MLP neurons of a small language model. Each row is named by its layer, matrix (down: output weights) and neuron, and shows model dimensions 416-479. Each number is 128 + 32 x the weight over its row's rms, rounded and kept within 0 to 255. A neuron's up and down rows have the sign that makes its largest values positive.
After each neuron's rows, "raises" lists the tokens whose logits its output raises most directly, leaving later layers aside.

L8.down687 [110  95 160 170 151 113 130 135 127 105 126  73 119 111 105 121  76 160 103 127 152 139 145 121 118 111 163  87 111 140 116 113 122 115  83 152  77 154 183 138 129  96 171 117 187  97 130  97 172 141 149 203  90  99  96 120 171  70 102 150 103 154 120 144]
raises: "aki", "aka", "ama", "abi", "ashi"

L11.down544 [148 137 103 141 217 156 149  95 115 110  35 122 102 196 133  72  96 123 173 164 117 141 113 117  88  78 117 115 124 190 126 117 134 102 196 162 135 144 151  88 122  99 108 167 115 134 128 136 138 163  95 153 109 167 156 156 135 116 112 151 168 141 190 156]
raises: "ers", "er", "ered", "ently", "erse"

L3.down252 [145 139 154 199 141 140 164 154 128 101 126 134 130 188  59 144 170  48  96 123  92 153  68 151 115 107 172 131 109 124 114 127 143 113  99 135 147  82 124 154 112 121  67 134 190  65 139 151 132 130 108 195  77 101  94 126 109 160  71 137 117 112 130 107]
raises: " soundtrack", " Story", " starring", " Productions", " Film"

L4.down272 [144 127 136  98 194 112  94 114 104 148 136  97 111  88 161 147 155 142 135 134  99 104 147 140 107 158 141 131 139 104 129  83 150 117 153 155 131 118 157  90 147 145 130  60 100  98 148 201  92 112 113 200 119 146 145 144  78 122  86 116  71 101 124 139]
raises: "amed", "ases", "ase", "asing", "ables"

L11.down25 [167 132 138 107 143  79 198 147  62  89 192 167 146 149 124 139 169 101 146 101 144 130 103  67  98  55 126  76 126 150 139 121 160 161 161 124 183 146 151 114 123 120 139  90 158 123  89  94 135 123 145 185  91 167 153  87 147 161 101 162 205 112 170 135]
raises: "hes", "amar", "ze", "se", "ey"

L11.down318 [134  97 154 119 116 158 134 114 149 117 193 151 137 153 157  96 114  65 122 107 149 131 141 117 224 137 117  73 118 109  81 170 147  97 100 104 188 133 155  76 147  92 110 147 144 159 160 125 124 171 136 171 119 102 146 137 140 135 112 180 105 120 142 171]
raises: "ares", "ared", "ar", "are", "ason"

L3.down741 [160 149 176 134 142 110 128  91 167 136 100 120 102  93 131 119 129 115 155  75  92 149 120 115 156  99 115 149 192 214 112 183 127 139 202 107 131 191 136 111 125 126 118 123 163 138  68 141 157 116 148 110 143  94 129 141 173 112 101 156 149 136 125 105]
raises: "0", "7", "1", "6", "9"

L9.down206 [129 117  78 131 156 114  72 127 110 146 122 105 135 133 118 118 101 166 117 147  99 152 135  99  90 118 194 178 201 138  74 154 111 163 127 181 110 138  91 144 160 135 163 129 153 168  85 125 165 177 127 162 153  91 116 164 142 123 160  94 148 123 106  91]
raises: "s", "n't", "akes", "ares", "ities"

L3.down525 [151  80 152 153  46 105 123 115 158 104 156 137 135 189 144 174  67 173  94 121 110 153 118 133  78 127 148  72 127 124  91 155  75 140 133 149  83 132 117 194 100 102  98  97 162 136 122 102 116  93 159 154 104 101 147 105 176 147 110 145 128 147 129 126]
raises: "-", "Geography", "=", "Personal", "|"

L5.down353 [125 123 136 109 110 132 114 119 138 163 132 113 100 185 145 121  66  74 102  82 108 159 100 124 154 153 142 129 139 140 159 117  52 149 143 130 115 132 108 168 182 102 137 112 115 100 129 111  67 162  81 146 107 135 148 168 119  88  91 112 108 118 165 153]
raises: "RC", "TC", "LC", "NS", "U"

L2.down42 [113 116 157 159 164 167 186 149 149 147  97 107 110 144 110 122 171 148 103 131 133 104 143 110 136 146  99 112  95  90 149 138  95 113 139 187 108 163 159  65  83  87 126 112  66 134 128 208  40 100 126 144  81 137 129 121  87 139 119 104 119 133 112 159]
raises: ".", "th", ":", ",", " |"

L9.down763 [126 123 136 158 141 156 152 114  90 171  84 130 142  88 127  72 135 131 144 119 142 149 116 150 101 140 148  88 119 135 105 184  95 117  84 103  71 110 162 148 114 121 173 112 114 124 124  95  82 247 181  77  92 106 188 161 122 160 116 143 141 102  84 104]
raises: "outh", "ima", "ing", "imb", "ig"

L9.down193 [133 160 130 158 148 106  62 103 194 160  73 152  97  68 137 100 124 104  84 141 111  87 181 195 120  98 155 144  96 118 100 140 115 128 190  79 138 171 132 133 148 129  85 131 192 142 160 157 122 112 118 134 183 149 122 114 154 105 159 118 108 102 105 160]
raises: " this", " it", " these", " all", " each"

L9.down522 [122 133 172 100 120 124 189 117 105  89 119 145  93 117 147  83 107 111 131 192 122 122 108  97 140  89  81  80 180 136  73 140 138 107  81 133 174 145  86 119 137 170 163 180 126 159 155 113 128 133 100  78  98 138 106 146 143 103  91 188 119 146 103 154]
raises: " referred", " known", " called", " titled", " described"

L9.down734 [121 137 118 175 127 182 127  71 122 183 120 150 147 143 171 109  97  75  95 118 147 145  93 152 120 109 119 125  97 154 134 108 197 130 128 135 146 125 109 151 125 103 152 125  89 109 137 128 127  55 170 100  93 114 153 148 128 118 144 140  95  93 191 156]
raises: "ping", "pers", "-round", "stant", "ership"

L11.down32 [161 159  70 156 128 125  96  91  92 120  54 146 116  99 105 150 120 113 209 149 121 158 111 147 100  76 141 114 202 140 148 100 114 129  79 113 136 107  99  67 127 180  97 155  78 147 132 109 116  86 160 135 138 140 136 169 177 121  80 146 179 107 128 121]
raises: ",", " they", "law", " there", " it"

L9.down246 [135 141 139 131 156 103 107 180 111 102 189 116 137  62 133 113  85 157 171 123 145 115  90 121  97 116 121 120 116 153 141 138 147 196 107 130  72 116  81 167 125 106 168 143 128  99  80 112 113 119 154 113 115 143 115 135 129 161 143 133 110 106  97 212]
raises: "ung", "op", "lect", "ol", "ow"

L2.down485 [117 139 118 119  48 108 134  56 121 117 118 118 177 173 100 149 110 146 165 128 119  81  89  74 117 174 132 139 152 183 159 115 137 154 173 153 165 113 103 103  85 101 124 153  48 103 122 126 112 112 118 144 144 153 155 119 140 125  80 132  76 134 113 117]
raises: " times", "-year", " years", " hundred", "-time"

L9.down406 [175 125 167 180 104 164 104 123 125 132 157 175 146 130 167 118  99 132 115 138 167 138 166 163 151 145  84  96  85  95 125 120 105 137 158 139 131 147  94 138 139 163 152 116 143 123 109 129 155 141 104 213 106 131  86 116 115 144 165  44 161 104 144 142]
raises: " wife", " married", " lived", " died", " retired"

L9.down255 [117 129 104 104 129 110  74 185 114 228 107 135 199 210 126 137 147 155 128 153 134 155 145  28 145 119 123 110 190  80 131 131  81 123 116 118 121 160  91 147 171 143  96 115 122 132 118 117 104 150 133 129 172 132 127 161 138 115 135  47  81 162 138  97]
raises: " have", " continue", " spend", " see", " operate"

L11.down108 [103 133 102 144  72  88 124 147 111 139 110 124 151 130 153 120 185 133 138 111  87 146 137 172 147 119 135 105 111 120  79 126 123 190 123  87 134 112  52 147  50  81 101 109 150  90 124 130 123 115 126 110 183 152 174 120 128 146 122 145 174 100  92 195]
raises: "ade", "ades", "ze", "ess", "za"

L4.down405 [142 123 159 122 209 126 169 119 107 138 185  77  81  74 150 153  61 174  98 123 125  91 135 176 108 121 181 121  97 150 161 130 156 122  76 115 142  94 109 154  96 145 148 114 158  95 129 107 114  91  82 106  63 126  90 127 124 109 153 134 142 128 124  82]
raises: "cer", "pen", "hes", "ept", "ack"

L3.down492 [124 132  91 110 130 151 131 148 103 136 104 112 124 125 144 159 143 117 110 177 114 150 161 156 116  90 151 128 162 200  52 121  99 169 128  96  69 134  94 135 125 172 113  97 132 199 142 130 157 125 140 105 135 174 125  73 134 141  87 160 159 158  82 133]
raises: ".,", ".”", ".\n", ".I", ".S"

L3.down321 [114 134 149 145 110 144 131 113 176 162 117 143  89 130 149  91 158 124 170  35 116 128 124  85 113  92 100  40 129 145 229 190 106 118 194 195  99 107 136 134 188  63 137 111 144 108  93 103  87 128  93 175 144 101  91 172 122 123 149  94 132 138 148  71]
raises: "0", "5", "7", "9", "6"

L3.down157 [178  80 113 172 197 102  88 155 167 129 148 118  77 117 150 123 114 134 165 105 147 127 150 125 130 118  48 129 110 128 122 136  99 158 164  65  72 122 119 150 137 130 124  81 105 144 188 161 118  93 105 136 133 124 116 157 115 136 118  84 179  93 162 157]
raises: "TC", "IS", "TA", "ES", "LC"

L11.down171 [182 129 130 127 139 151  74  64 123 140 114  86 113 121 117 106  97 153 142 171 104 129 156 107 140  54 110 141 185 143 113 172 186 121  79 104  77 176 163 106 116 171 122 159  98 158 175 124  93 102  76 128 125 136  93  73 187 104  87 123 147 150 128 173]
raises: ".", " ", "%", " %", " sq"

L11.down201 [151 154  98 130 151 149 168 106 138 114  93 124 133 163 158  75 109 112 115 114 150 110 104 150 150 123  93 158  60 112 124 114 123  61 131 125 113 156 172 129 128 126 106  66 162 130 122 156 158 114 206 148 144  69 208 149 160 119 158 168 121 134 105 141]
raises: "'", "’", "ets", "'\n", "ond"

L9.down13 [135 130 140 193 133 109 131 151 110 103 118  96 158 150 138 160 146 152 154  91 123 169 166 179 152 111 123 168  46 143 136 122 161 100 135 163 140 112 188 177 158  85 142 119 148 210  95 167 146 137 131 154  90 112 151 128 142 145  69 144  92  76 107 179]
raises: "ia", "ias", "hes", "iana", "ion"

L8.down27 [ 97 150 101 143 165 105 158 103 116 126 171 178 179 111 114 102  99 113 144 158 187 145 103 128 145 108 120 137 111 150 167 114 152 115 151 162 147 137 119 128 155 135 143 116  66 137 129 138 165  96 186 148 140  95 121 142  97 106  89 134 130  89 126 100]
raises: "ades", "ade", "ń", "ourn", "ower"

L4.down63 [114 172 151 195 131  72  89 168 156 163  86 107  90 111 113 147 155 145  88 154 141 110 146 142 147 136 110 142 140 104 184 140 124  67 120 110 103 172  61 133 196 138 103 116 176 126 102  77 146 173  79 129 114 149  65 160 110 148  87 128 112  79 149 149]
raises: "\"\n", "\n", ")\n", "ribut", "ima"

L8.down673 [106 183 140  95 128 123 174  92 106 169  99 125  97 129 173  92  68 164 104 132 128 138 110 106 102 122 119 129 156 101 139 194  69 126 160 103 155 148 112 110 119 168 125  90  72 136 128 148 113  98 161 180  50  96 130 135 107  66 169 139 147 161 148 143]
raises: " ", ",", " and", ".", " |"

L9.down591 [116 132 117 121 127 158 139 103 145 124 108 120 141 190  89 152 126 126  99 101 166 104 129 113 101 139 108 154 156  79 111 151  84  79 128 124 138 114  60 134 110 118 197 107 179 149  69 154 159 141 136 129 152  79  77 126 131 109 128 167 151 134 166 101]
raises: "leg", "let", "ike", "illion", "other"

L8.down82 [134 134 134  89 125 181 141 154 168 134  80  86 142 130 166 122 120 152 130 112 116 112 120 147  96  79 113 115  84 188 106  95 102  96 150 121 142 153 107  88 164 141 173 168  67 173  65 154  77 122 120 130 118 103 170 155  88 137 154 157 113 150 128 113]
raises: "ers", " ", "s", "er", "ing"